Part of a small language model's weights.
Training: a variant of Muon for these matrices, 148M tokens.
MLP neurons of a small language model. Each row is named by its layer, matrix (gate and up: input weights; down: output weights) and neuron, and shows model dimensions 64-159. Each number is 128 + 24 x the weight over its row's rms, rounded and kept within 0 to 255. Numbers have three digits each. A neuron's up and down rows have the sign that makes its largest values positive.
After each neuron's rows, "fires after" lists the tokens most often just before its 100 highest values on Wikipedia text that the model never trained on.

L4.gate662:122134156169167143145107117117129129127095126101086151142107106129097119161084136149145103148112123117112133125086090127174119118117139096110159187098114115161129154103111138082137145093118129142104127072107147083143121134114111138139108129159133137156131123134156132163143103134174089109
L4.up662:106089119156163133117157113101157098165127122077123173134143094135102125097071136138130154074129149149148158151140123130106134117137125122104165155123139096176179110089098126112094116127098163140143150123149130126127124157099111141103147136131107141159127140174114134148157081078129083099
L4.down662:126109126126153092124132130121109121149136161096157133127100128149093132165145142133126115113145182092066107132145102106146136065100129154158143098122166107159136142164156160100126133131146114160116101142148100127117081138088111123105099132132119154132128133122139143129140120114119124164
fires after: "s", " ex", " ", " in", "em", "es"

L4.gate483:110107098147170136092168143077146107146109108141124130101121159117199150089104173129192126110121149100120121121171119113107087089127139130164098164137110082112110126115141127136126141115093115115140110110140123112168125122112157141153121108134116147111131089144129121138110131083132111158
L4.up483:099139171122110078116110119117117129094142121148134117157102106137162113144140165101131169144160143155157134117151137151163196133100118126159125093136133118086096121096143136126146167203155139154118130164143149087135108079143138153118112111162131092112117126068111120140162111132115109126
L4.down483:088126137136072111154150164104126154122138152157113160136134149121130130131155118135134130128140112112126142119189110096127163099142155093112104129148088166120101100139140102180130136107150110180085090113137150095105142117131121156096122120114100157155111104091104100122119138136077116118
fires after: "c", "uc", " O", "i", "ec", "e"

L4.gate2:112140070162165123118130091129149123132131121073173131152150141111103059101100112102156139117141134137103107124096161134123143137119153123154166086110118116074131104117159113141100140078130089146167145167113155115105166185098155122151117124106156143108127153149131162176101095130162110106
L4.up2:099155103162137102084102132122127146118149142127147144130141175106134059118119097167129152167131169092155104151103102153126132121128118176141125130086146105136128059136130086105084185156108086146122128131141111150152151146137130115146102120136128149080122118131119114108132141121116094090
L4.down2:148135124120101164139147072129116104147153124109129150169135102113143156185097118133110100086123141108114180143074096134186130122116145121160111119083140175119125091073142176138110102149147146143114101127116168166172126142106139133128088129139116130144089102129131126143116114132127124116
fires after: "w", "ow", "\n", "p", "t", "."

L4.gate369:133090140091146134138099131118182132140162121159130116111166145132111123080090113110095114139109079134116164135145166101140076166101123093148107164146150131170112139127112102062112113115111127101088136157178137126120165118117147117107120071083085139133072112124154117181108120138077143151
L4.up369:094049148097109109107102124114191143074137109145111111087162149126127130110110122069131146099170120100126147147109145098170141147131119158143136173131113137165108190138099067139128126158121154182149099176133120140171115144102141126096130107135144106109090118115143132125145145093090152114
L4.down369:139085137162121124132167146167137123107161143106150144132127131124110114142133108121150138140102139090125158150092111126158140103111162122126116180161140128181134130100123109106149083143164114086126094132141086150137096100075108138139098100166060120120101135112109117138184139171150157154
fires after: " M", " m", "u", "is", "i"

L4.gate185:146121136131091105128080102119128117115148082115131102152121124132130121147114095109142120120120152112130129138152123122120144142141156151116134118164176141175159127130166132138160141125111106093135119119077130151162095108150118127114147183155131159133098118124146174117136084128111138092
L4.up185:169102110110125144134139137146138143182103117117137152154060138109150127126103106128135143142112145125122167117155188096124094149159114080147144117129129128148137165123100155176093133148120128163116085109138174140131116118146142094169163132123120137133094177140127120145122115109110110166
L4.down185:109157148127122134138160161132112153156159137103113097112103155112153164145134166137088114107132152153142154119123136144140119119158148133119108138113096108147133107092090138092096145127106160177135124122153075077131141120153128123135159083134164137110167111118131119152161096144145127118
fires after: "t", "p", "b", "et", "f", "s"

L4.gate5:151171132155134083128101140103136154156148164149172107161130107128134119129139118101142129120082104110112171152133118127113116131122138112111100113085112155113153103139134110108099101132126177119116140127169117103102136141119115144147102081148161157121097159095106157146121107091145148100
L4.up5:132192150116067119126134097149132129110107121086164144133094116171069171171101145106115146125103117122131139085132124131084138139108150144113142123104151148111152121103124134145107121100116097110134124105112152118162125103155082114106103117187076109109148153114123122178167147126186100070
L4.down5:136110163131148105105131129115111085162111116120135158132113131126105146159137143124125083130100138123157134125121084158147109129131126132088133103101115129152159136156155104134115123078125219062112087164144091119128099148162095110101148175134104111118142147162103138091146152143144127092
fires after: " s", "at", "ad", "es", " G", "b"

L4.gate672:109101131126110132142133142107088140112150114115110148151144157133128157132092147129133096127129122138168144147102118092122135101081166140158160066145093131089137131094138115097114058151133112123160109121140117156158127134146161145139112136117165123133124129138160118097103169098132152126
L4.up672:131148123122136081125076154126136088114140149119139107125155162099134138123132136102116099098132089198149137114104146136106138128118150147157155114134137141121125125163153123089148129113090166139115160096147138101122101105125118094139063139143114094121173164109147138130116122133107114123
L4.down672:073134144103131120093133137103144145159151111164133130195129138171160099120117126116167132119162129138149129145122106131156111139118118167111144111155098140084111100108132160133113097159094127121090148141079127064120105173071138123152108121157123091109154142162148117101145133132099136098
fires after: "\n", "ic", "v", "er", ")", "c"

L4.gate616:142157117161112163126096169099138135122144076131116141099169172157149122118129123127152108149146138127094138096092092096115092143128130111141126163161174123144127169151115103134170125146155145133108125116136098135121147145108116110115114095161136132178127154148112150114131108070117101176
L4.up616:152108125121131121102115063104131121137127117168147105091121153105136133141106147118109113153110100143105140138144135144110156171131137148121150120178091184120086170144135144171120133186139125078122142163124157095121112157096146104113122134132115118146112136127145100156127149120112099141
L4.down616:116147101109087119094116122122102136137074158145118151164119128130148155117130141128117092183167112115145155115066142151115137154147088109138087088130082143133133169134090167116126151109092161096166125099128106151156154143135127123146143129104125137152101126115114105128118126115142138144
fires after: "i", "in", "er", "or", "c", "an"

L4.gate283:136098108108091132112109135159113164136091135152112151095108145125134131084165102169105139120080098097096097117132107109152146165110143182133140133161130130082161169118125115152125137141124105114126113166119127130133124114125068111102154118103161130134126148095151148132132143118119059138
L4.up283:122156143151108120155121098140123084151133136131144159086124114101177135107099113137118175119111096111119122128134131132155096095098117117141141140146135099162142098143127123121132109102169176131098142110087113116166136139144124117129150167134132097129138092110111127090127082114192160127
L4.down283:103140101105138097192145149137158161129079130111158158185139157120121121157101158143131146104132126138076111105126093131179126123124149107119114107101173145140134137126075125101101096084125100125103090127149103131171112131109107143162165137129134138129146122141106114195133157141167161129
fires after: " was", " is", "t", "o", "ct", "ep"

L4.gate131:111111166109123167126161162131143105150131139147150107166155182130127156147098154135123129132120160091109108114128097101146147113131143116140112101115105116147097089126116122132115153162107150122145121114183143155153112100112154174144098095147125117121160118112164114140106124146125129156
L4.up131:132123147119127108145121118134142139138126120122153163117189141152154082120127124185116143148127132165140147136160138120130153135175125107186151093126110135121125096159118098138156130140177201113106106093134140157118111090146152111109128074111159095111104129144094149061118109112127106139
L4.down131:148172148128135124120088121122122147123097103117082098145157132121173155134119117097133109112132075117140103117144180171119147139127146137078130163131130115114123139135106126123154146098141119121100137126122094126140129084136158127100125143109094126144133127143108109130129127136127172107
fires after: "er", "i", "v", " N", "re", "c"

L4.gate606:146154157107115089151127130143136081122116110107119110110118173050135175115137139115117155127137147067114163130122124106085161113085117149126167176103110127110119119148122131159140147139190164134054110153095151097111125154176115160122103120150114129146141116124161128135141092164170139152
L4.up606:095132158140133138129139097148110122100160116118117136144104107105168140151087130117131127142172145153114121144122110149112116159153149119119146132120154103095114107099109146168179113151157099148133117142120135099144143138110117133135139091120123140135133155056156113158122154167137148190
L4.down606:116093121159117132104134134134136147128179125142135097124119134159124173127141156081118141111113133135117095121145118120078114130118115107136115139165150139097121132132083085121129124104011147141140142118150148166150132110169090136079148121125107145144120118147117146092127109048103106146
fires after: " |", " of", ":", " and", "ing", "ation"

L4.gate159:091108128120103137134110102151108119125119153129140108092160121113106140107109131125132146118144118154137111094104167093067155127123132157117143118124101179138128095113094140128119124106163113138178124125125139129147130109137114100139104123142161162097123112100092156146136128137101148117
L4.up159:122126157151135121115154144115127140118111101122090156126146131148136159123150154121091151133162135130107081119130114105126105152126114162117155117155139097093076117138166153123141111125133112131103127071136199155144141089099124136146147127159159094115133069106123147119135106125101116135
L4.down159:144112120106140122115132157172119126132155092181137140160121135140124127130119138100138094126123133136104103115099103141133133147128100132078099113087133126190152162093144138126158100135106145125152124105153096140121094109122131153092146098121129110136165108150119135155174207144153118133
fires after: "a", " P", "c", " g", ")", "o"

L4.gate392:154107162098138121180073163125092157128112148120106118098167087142105129116140171115138100140126101154134120194122108114101123160078121134122106100138115159137164180129140101089139124133108106109111132109126141127143093125093184152139114112087092111151135129120127115098134112148142118102
L4.up392:152098140091136118182187145152088115118143155140111119144118120128110100066107133120106106149116094134166093072111120120110147137107130123133112095136096153149156148153098155120129132143148139102119152163125144162138124134106129143126142119150124149133115123168147117134107104137098119130
L4.down392:095144086129099086114146095106109118135112167108109151135166147104147090119119162130150122153156149112162095124146159167091118139128138062089138134107142167142125143130115145104157126107108121155112104119159095147098148120149137127117130123141158132107138052150150137129127129150159183094
fires after: "og", "or", "an", "y", "ar"

L4.gate426:111125150120111089167174126136134103145127173095089129135110123125154095138122144147134125113155103104111090171107099102159140137133177130114123150109137132120125120178109056137065157116126134099148108137123171113173143140108107114127137117113152140167114117160155089124140128097090104058
L4.up426:154154140131114095143153127128143160112068166146124131169166105135115116114111161159155120157143117081152133109100117123130127094131140124113186187126086136106128112151143081109149119136114124139116113135075128083139130144119114132159165173046159121133118089111141132119156088106127093117
L4.down426:134136159142114104136084140135119131132135160107120131099132125125108123120129129101079133094040131134104098143147166088142112130097092135134125141093126152130095155131156162153114154154184143150103105133103113117110091133143085125097116135155142130145091168123135137159115134107128108117
fires after: " s", " h", " m", "em", "a", "ist"

L4.gate165:095197116150154121161141094132129117117176112110141150160125134111137134135160131120120145154134158165161122135152123140114166114114118137170145147123124122123141162213123134093114088124110169112082122165117130125092123121157108152146126151101141117106142109090143132143148160123115140132
L4.up165:128127144165130120102098123139121153145118149091125102148112147156161130103108178141084182100157149165140124137097182121116128139116093129126104110093091143125148126193139126136122159159068148155131134100129109142140138119109114210097162158115172127101099122095111118132144173138151115106
L4.down165:137172137166105091115119120100100165152125134124155124107101101147085126171128149156127111143120120119134149116108116156166112136124135118127112114142114129114111112148046147125120134139171102150200120158150116150160129126132169095142124134140092108151123109143077122147108121145131158132
fires after: "ac", "r", "iv", "w", "el", "ow"

L4.gate301:139149146106158125106126143153101121156079164143135120157137101136114128111129126119121156113145146113135129148151120162073145174101166133099115105120063124116123077144105134125140084133121164143151124079085143177119101088157094112128132088131182121126152104136105123097110141121129115045
L4.up301:137076087107126101097132153148134150128128159100131117139117161137131160163155112081132129179106130137141133101155099122154146173106143077098142151152131141094073137163144169118164119148123126106154130139137130128110091117094132108111136096133140141156140165096143123157104102139109139125
L4.down301:141093157125164103116117065141110149119133142130154103108063183109141134128129095131113133112122096149067158094151141124102128134164117109167164114173121126152129154153147134111134156079077189110124156170116138139114096141099122143104117130155136139148149103145147123171093124111128121100
fires after: " l", " t", " L", "i", " s", " T"

L4.gate221:141139124112133111152144099116141141115143101114158154120144163153182094137180123190131132101100138139094128167162119171109129174116115101113128128147139132133136149123127127116149132111159125081091117131144123101121147115138130134177111118082147074164108165106150151140156156082086147101
L4.up221:130097135107109135166091155147134142138125185163133118110163152047133130109099126124135211152115111101086131120122136150157139155149123140122105145116149101138122104115143141117126117129135120137108112159119163107102096126149134134155122080100116114111129152111123136119119147115133149184
L4.down221:109136115152127095114133154077117145165129130150103128132140121100101133138087117153112148118126099094102135117138101129149136126091145119154138133126155181141131090149077136165151093137109114116159114095105105113133098199129178087127154090139092134105159134139108141108157066107135154092
fires after: "ow", " p", " P", "ep", "l", "t"

L4.gate36:106170123145133152158146126140125150109176157071138135129140135142118132061116159148133155158118151172097105157115097132128115166128104176127118133107143124128152160090124172095093138151114110118141105135131119098153117106123158162134112124173105126149121131110115143122163137155128141152
L4.up36:154124142107120094115126145138165123167145111149114132128087133150113121132122155143140133103095148162154138188112130148119094159152099149131115138121159107101121164132126145133168095119112127155146113147130142064121139109131142124133132097141113152149152112118156125121118123120158175132
L4.down36:100174150126129134153080104132113126122158125114128156129120127157165118087162115128100119115111110110099109116097125151157113150132148109088138154162152154164121082149116142115074118177088147105109138080130106129125136171107114145136123140127115122104173128140124078133118114163131160167
fires after: "in", "or", "ent", "er", "ber"

L4.gate690:144158157112102090188124134129115093138084069109123137168145126138129156117121140155114095087098123108148140159138135115109120109154130166119163163134105168139122130144155085090128131148075134123121163162128091132138149122117115130137157119144172141163143146132107135122116086162135113127
L4.up690:140123112142085184156123168097159119136128129098101139177116117151137107138117129100108120119099119146126134130150131161122117108133068153104133145151112133121072124092126057118138120113138155141138149160127175096105142106138096110158149144127116140103138139170123153102131125121129140136
L4.down690:081125139120075117134153100143089120167125155109112098082157144144150122161142141180130127081129139116123086128150152144142145150119079109123146089134133128102143118132102167099105126114097094125109119121138115096103127173138121128130138102128138160086148118131150135130165125096185134131
fires after: " m", " s", " c", "m"

L4.gate508:134078114143131100069160082141109076116122159155114101124085116085120167180143154133092136147149126153097126129133120094084111108137110126149165101114099100089111161143111075121137178114159134135117126107116135088130135085146144118107097132119108154099117110168171124109149156146109133171
L4.up508:129145123140137128122130123173176100122123103098118081132094104155142144130132159140103113149161099124135125156131087141127103155101079145122131115148109122153139111084139151142067132115148068128097129113125117085114101122170120125129139148128086103095126172115161153146108149114129088137
L4.down508:087136108158088101060094119186130115109134108138124098120121115126146110147159117132122133127133091122122140165169142102087156113133121144166129104129120119153157119107161141113137108133054124103129123138125108108127117133099114125113144145140156109107130151074188088130125169132112116122
fires after: " to", " h", "t", "ld", "an", "ot"

L4.gate189:135109150128148140153115083168121110107127139098146121133140166147145137093136083127130135181132117170121127131099099128122109128151120134145123108191120150092136095113143147137120103121119125125108122171110137116114146186176150139067115116114152150099154109078139153147130172122066115109
L4.up189:179143137149114136063163119158152129122149111134132173104121128207092147103064125114115108125106166145067159130172146090126120124143150124130124131130114101158130134105124132126105175104121141144094148145149091100112114133152125128099123125086092156093105152143100149108108178133125174108
L4.down189:123134139132169121138123116132161105112082149130105123137095136165069118100155123119095106146137132116119105147105162102063130137145137102171123120130090161147118145139114069103090124128157173150112141111123124124109134125118134144086141122138131152055146125138098166138145171130139096118
fires after: " on", "n", "b", " ", "on", " with"

L4.gate569:144133163106158142127132153077089135158118097138094100133094134131146144111102127099128122162151124088148150139156142119138154109134127172140148113183102109164125112099149111155141099143149148117135108112169106103144099102161135077167141165128150112119156116133099142150112116106136097145
L4.up569:148133165089162145088132103133143140115158090144122130116122109123163140125105112138103142103174130116089126126145135141121136111141095139110140165114129080129107126121092164137126084121158121095181169123115143120131131127128140147116137128149155113107085109138124113117123098110099133105
L4.down569:122109134152072151139123114118119095135100179157168127123089124091109154131114103130097108159106132112121100136153105146126113154110125125110077139111107134128100148174146129069127119134193153153104133127137114155121135079090126130124136125107143143129094125134153130117101131103135110138
fires after: "o", "id", " a", "t", " P", " p"

L4.gate258:138119120120129142160131115131164146102144231099113129136108153109099149119139128131124126066069106096086085141124108124152151118137126093124120097124162131096118091086147207148116113140118109101144107142136135158170168114115132094126109098127149149145109129109155138152132138117177110129
L4.up258:150090148105074170112162141125157127132135105150137126120112135110176136159106159167142188121121153154134124135136128155136170110108095120083126160117137137114102136137112165121140139100146115100088101101130104132116191139132134177101131173123178131107126109101137104128150124138132079114
L4.down258:202124158111121130138115145139118097138097111125118116130121106117136140142116156110185081118138146142129121121137143143123102118137077107128114152108167123153132124108139143149088151111169116155171159150135152141105148150109148115119210112120140130105140154119123141151133093121129125145
fires after: "r", "in", "ol", "an", " v"

L4.gate130:125131148160125100110170133170096155154130126177128137153139131116123074176125097129165109135113109108126152148104131171133128144175118110124146132136093123117129113120108126144111123127140156143134087139092111142128129134167175138108124137121138119139115093125141094103094137108150131065
L4.up130:141126093080127095171102137105141142115155116126103095161113114075161119125177119127101107140145135137119151149104123118141127119148152105167145150109105137126118128193127142109150116082113096138138149147112134097101156129109098155101138184121128137122132106142118090175120142165176079155
L4.down130:129120146141159127152114110133092147106092128135153161121137132148110105116132156119086147172135072172114119087119132170099136156146118087135157165130102162115103156140107152140087121143098172129100123161138151134155126150128130119098102124104147131104116119112119146096124088111103144098
fires after: "it", " c", "ol", "t", "n"

L4.gate404:143186098129087132036134141120127189115129097152136081123119135163126120156108091166093115117132139149135114115115119092126080141115140179092126161120085164146168162136158122155077101143123162125133115152134106137156122113133152098108105151116183145133156162127112185101116137103056169137
L4.up404:068110133185112131120111164151142105108151166070118137143136140140130113123135079117124128088091117167120106165103105137115096120131084159157132130093116129101178147088139121156124117147138175176106125120126121168097160163174145146151153131132184115125127137101110124132170124122124125169
L4.down404:142132155089084151119152178141116129136141176088126097122118144111136094106124125095150117119150113138127095135103099123088151150113127094088109133145144187118174152136171145160122105121092174144140157127165160126129140112126074110154117069077108135135141097141118114171129158115134186152
fires after: "ak", "n", "av", "d", "ul", "ad"

L4.gate57:171096161135162139120146141137135145140097111152135137130172115126102122102116103160125086192107137108145125159100147095109120127153142139085090118118163105103147160132128105104109135165139137166136131163080122097124144110108115117150149151130176126058127149141121084116107121145140129135
L4.up57:120148184208131117140143112146110125126144135166130131128132096091128148143101126124154139120150140178147140148137085122119112115121154139169082105141153119133134096143154137148154157066122099121139107162129111077154134131111093134124144149108097142096184110141122107122091108080158080135
L4.down57:149152141083156072149117126121109120120088138139161110140160125107159150183113156153121165108129138120137133122140134134131120174150130146122142134113129153114171135114103126080143121155132158091145142142142134118129132098152155104136156108165112151130110149137112133125162138092181158104
fires after: " the", "e", " The", "c", "at", "ro"

L4.gate542:098091152117169123144153133131128153106125132129143107157129149133127144123115161115141094163184110090147090105162141129127119145125105141099108139138146140154158110149090159153151112097105095178106144092121127132135131146088150092139116111128122137169107174118121120137160140138138119120
L4.up542:128116113098138116152094160133125130123112172124147157119156142080109176101106093153124138113110122122088089133115104133124150121133146151157104094153161097134108155166119132141140143128145111086121121138098129136110138137139094167119105162113148137169103179117120138137116118109131176152
L4.down542:142132123109129173150162111110165107131141104119145069151148156079104152156180095137099132124126133091139126150130109112113125159153116097111127139166148124137119097146140099124078129133153116120147154107129153140137145187169160145133120139153124142148126147114156129072125120154114148114
fires after: " w", " W", " v", " k"

L4.gate626:103122089124128171135130103138120141139133172166122100097116120128105128112109097121146161141129118123122152098137149130147124145144112094116154125151105137131145105148151142094107102084086133114125176148125118156102131109123135151188080180133129179126104121142136144149103105137182140116
L4.up626:137099088133104091112147117133137134102120110140160091132083135158151112095152133122110144130141126116166158127123133145165132125138135151116145106108155132144136109164101111174118100109114126114123117090135137129108150143127106129080126113151134173092094089142087135155105100149114118091
L4.down626:142133106094148114158112146147065133105163111143152143117112152126165115132128117158133118152141074122095119117144122144136176110119093082110127126091131127094130179137121113113147148152155112120121112132113106144118136149130122120089141107110132128164103131144156116137111138127142091117
fires after: "r", "s", " H", "ol", "es", "ad"

L4.gate143:114110115131101141127116142164134127120110166130116130097125139134149121113146111125142099105112153129087085093090117122082123114111089173137133080114145100135103102160114102152119182125141095112148142113155163156110095144115133168097144092144162177106125104106212149160169127091129127126
L4.up143:107126132153111121134114114132106140159144133113152079166098147082106149142116108114061144146118124137148150112101155135147105123116134137128134104156110128128125070118146090149150169102123101116151098107170136086140126108121121128139111134143106129063110112130121153116136128044164106143
L4.down143:133108128122085096120100105150121091142092134142131109108108162139106146113160116096088154100146113126153144152138153079120147099117161146112134125178129132105107115105097114095141108123163120160132112145104116152137144151126146135108111116134117135097128129168130110145112107122146120162
fires after: "p", " p", "v", " re", "t"

L4.gate288:130168133133141126140139109149076142142099155128139151139132143114091140132141095152091126104156161120172095113109158108120131121137081144183130118167157139159103138076168140119123116151134107102139133117124145121179084107107119158132151091102151115120134150157108082101129111139146109155
L4.up288:090079106148137113140131156147138098158160111138129123134168124103130114142142103125087107080070109124113128144143119124152151154139145156139174110158111112153147088125136168150119111122130172129143121104119153081136167144149102114086135062166136140143170147131150106126135170129187138129
L4.down288:110121157141095119128118145155120077112130146168107135098112150134160169114150088111151135092133167143094131202100172161146090120106147172098106107135093137162117135112126141172143130103100117133113142125116146113092130165121151093156127130142115178151137123103145104131110162114142110146
fires after: " h", "ent", "art", " b", " he", "or"

L4.gate438:146095109142088120163138132123144120155141076080092129130169123137141095131141118127113114106163142135136100144110179125107157139128143169123126154173102137124124174123112127127132075128106115137118164144114117126148116086173141132134138077134112134136167154111160091076134135145131086152
L4.up438:145113159108157174110116126146091110109129137159118127159136119131115117136073164116132096149147177128128118124109139164108124101087130135144138120146104132152093155103148145153121126157131143113125138140125124114116141147165079128128095136078125162138171160128135124117049099135116141154
L4.down438:111139149117140075086124093138142086105150145147144185135128131172140094165120098148112107126197127152121130153124124162110116061141166070113137142131165143115136157125130129124136124148081164137086148145125154116126111152145106136113100137144138179088100117089128115160154070101117125130
fires after: "at", "s", "ic", "os", "og", " the"

L4.gate269:126113120129118156128131121162131128122172166103061124125132132127152134138108121111149079116149120139160109143138075126104131146122129129139168124116121138146113126123145090192143099140156121102095126103149148163149156109084130111129137096104126098154096110165123102132150124128106151153
L4.up269:124125117137090177178152081122089163130162157127157135105106119117119137103059138148111124092091108138117123106118114129084141121159133129140165140149091134187122099130146148088106130141122128136087146104136113098117132166121115102155142148148123131146124112117145111124136134142086107144
L4.down269:124080156128092188124156121150156103162152143145112140116166161118161148131128114114122120154136146119135124131115138139122140175112123155118135113128093113165150130201116079103146111126185159158147161119087086134093121122143131103116137157141156156132107123127170117060129169141160147161
fires after: "er", "r", "m", "u"

L4.gate447:107107123151132154174115115107109136098129136164106076163148139135116121152096125146137126165131071131147150167120125140139118112122087156138112121140112175137109137123087095156117138122111103131149111139121117110104144086128135147099156116128093129182082141112141202133097092152137126134
L4.up447:130116128159122127070129072132128121141098171146113127158129122126113094180114170134105182127110123143171168153104158118131144141139100125144137113094092123130092086115152131179124119124130142167153074112137150117112140124127139153115109158145090143154076171109130165127136156102115105170
L4.down447:156169145119139115146102141138092149132164122118101156119142099112130172124129074131172119121103106118131139133133070102083127165127161092151107129110154135135110166149131118125092152111145146192126149152148126137126092075166122156117098158115092105088146115122143116138098080121147113089
fires after: " S", " W", " D", " B", " M", "ov"

L4.gate539:104117141148138129128126139172135157102160129114136084125139148111115121165115146151157137109109093109131092154116152149128099102125080090120162168114157101154075084096137136127111119137119200133096141098203121096126141145105135186129143103159137127113141121129150154111120134115118155111
L4.up539:081125142140141153155154152064128190118101097141118124110128137125161200109161127118107109107106146123100046106125090142121143104118077143126139131120131140142094122172153144142159136110113127142129159156095140109095104120130096118132128128118118127133097159136159077125156157112124134134
L4.down539:071165148139120112090133076112151102151141098149142095161105151117161102119148141148158149106129098135134132132129146146104139099149100095143139175114116144146148154128188127141148123107193144108105166114118164124085077127118116120142099143139166108141094127125152100153127147143156136114
fires after: " M", "r", " m", "m"

L4.gate463:113111173125108157158123095153119144092108148091125124145157117129083157103099110124110124139094117132123123138134141183132116166112198130132141103126116132174120145119127127107138133155114092124121142114130111121109130118134136124112145136117199110092112137049112090122170117154115118156
L4.up463:141164129153095101120158119139100136105135088124152117066149146119097120119107090143110048121110165109108125119144102137127139157120127105126101114117100123206139111097144079103149171096155102141138113152102138082108124134124170136144147136137164164098152089130124157129125105127105162099
L4.down463:117115125106136165121112105136128154098168177128123124133148108122077103171130140091138148129098111134136150097167124122117127126120122137081156138119126148146161155117085092091099117157150093127138132133125108158121116093133164127142140082130151120073137173120143102131136096125134133144
fires after: "an", "g", "ol", "ec", "in", "y"

L4.gate458:139157130112147137137153109136151123179123136146124143104144140097095131128112130123154102125149128141142120103145107160099114146124131138138163138122092160178164105138136094147137133140100098134161108158147133136127184179159141079125096143120125135095136145166098117108120119103151105159
L4.up458:123142119108125149142152107165111136102187143142123125116154125140129134114095103121149161132111159170129092113121167065127136152114111126153098093167127144079122126143168121128114148144131125105133092155144132107121117124142149167162145132133114153107142176116156154156143114126156115108
L4.down458:138105126139124143128135119113101173163107146118135171130144122147152161129120115121119161102130149103114150134131157142103132163137168145134149133152115118143115116104146118099137105130130127125140138168152136097121145107132173134144141125114145145078152181123125155133143127197118123067
fires after: " a", " The", " the", "ate", "se"

L4.gate582:111116115161155120119172125115097129170134159117115129115142128144108158163124105093091093147123104155153061131154104097113109139099117104131135124093152160119105131186140122136100182081134169148071116132078104154165139122155105149153102139132114115152139154105140131087121130161090118158
L4.up582:122134145182138118202097102153082127136154130124105165141126126166153088107116079112098144139151162112099164114136158166133128174140115136117130182148135110119093185104164155151149113181150108142108098157143142134148118152113103109170145101158131143155113170139142135114174114171130135140
L4.down582:134104127153126113112112154118134124151160086127149088132141107098118123131085140127082142186143104080155119115152111140113096149158184113136131128094145130107172128126110093096120099128089145114090132089134086148107143132132165133165128144142154100094126134099194162166101092158131145116
fires after: "/", " d", " m", " l", "r", " ch"

L4.gate490:164138145101122162141109111116116138154093128141125132143173174114164107135155136133127109164119117121102154130083111107146105156121122121126189096134112153177134158090168106114118109148164125141118148160165084154096182120162131107125151152126136157140153181119107102103093151098122122135
L4.up490:125117173130119131140160147083120075108144159110110102151112134139155157127126155170116132100128099149139106160121120081112113125148087143132101111161158094134149096129124171108112159142128111147146110096131107118116106153123170135141088170151144137119147128123089160119183107168139119111
L4.down490:128143088124136142166142122093111127105103123145146170147173155098109142144134122104123062100106137105164102141133076116128125122119149098138146161112097109138151125138129061109114176164087149136090134124108108177125124126139114093133118139172106131151118078165092138140093139105113136172
fires after: " de", " w", " r", "o", "id"

L4.gate519:132143143126154103111153140155129101132138156094140140123137081134101138176095134115120111134145129136167133123131134115087139103119108140104165104096137096118142125137149161146102110145087129158155133120102152139105117110114143123141097165130138123139141120164119130127136116146145159126
L4.up519:127137082101104101130132099145163119090143110096168164171124090116129127155133138191141157155099130072131138137125133128139152133124084163090102119115074123120165126115111113070164132126125110114129135116093159150146137098107093198171114113119126133158114121188146108147155140123167137124
L4.down519:118134159141107087101092107130140121085097150108152104126110146140087155081132142131122165087133151136179138148157133090161153108113116127123124139107160085095142126162099123125149146119119129092112102117098177147134121120091133119176120123138122100105132130143115120143137107091142138134
fires after: " ", " h", " C", " s", " the"

L4.gate416:133109157113127092117111101096135142152172135082113095108147114092136122120164119113097136165117128110141109157127107126160144135140115104119077103136163139133160147126111115170147132162118149151160135194133122135153179108161076140106135120127176150134082125158128137114132145097128114125
L4.up416:131117184114098105118129162127100164090154169140122100110116116124107116140135161115130154130154109148124119119167087174103127086141164172139152093102146115144138137131148129168125106140148136167148096141133122106143125144138154105133146126124060134132137120143124106082142133157142163164
L4.down416:150171148142159111102142126164190132141123172146117143157089116113115090102140112149115133181096086142136164100156152132173107167149129107113150079119144176147180131076095108144134146116132117095089130112151131109191108133133136120100098152114120143109137114114130151114155144102094137122
fires after: "b", "a", "e", " o", "or"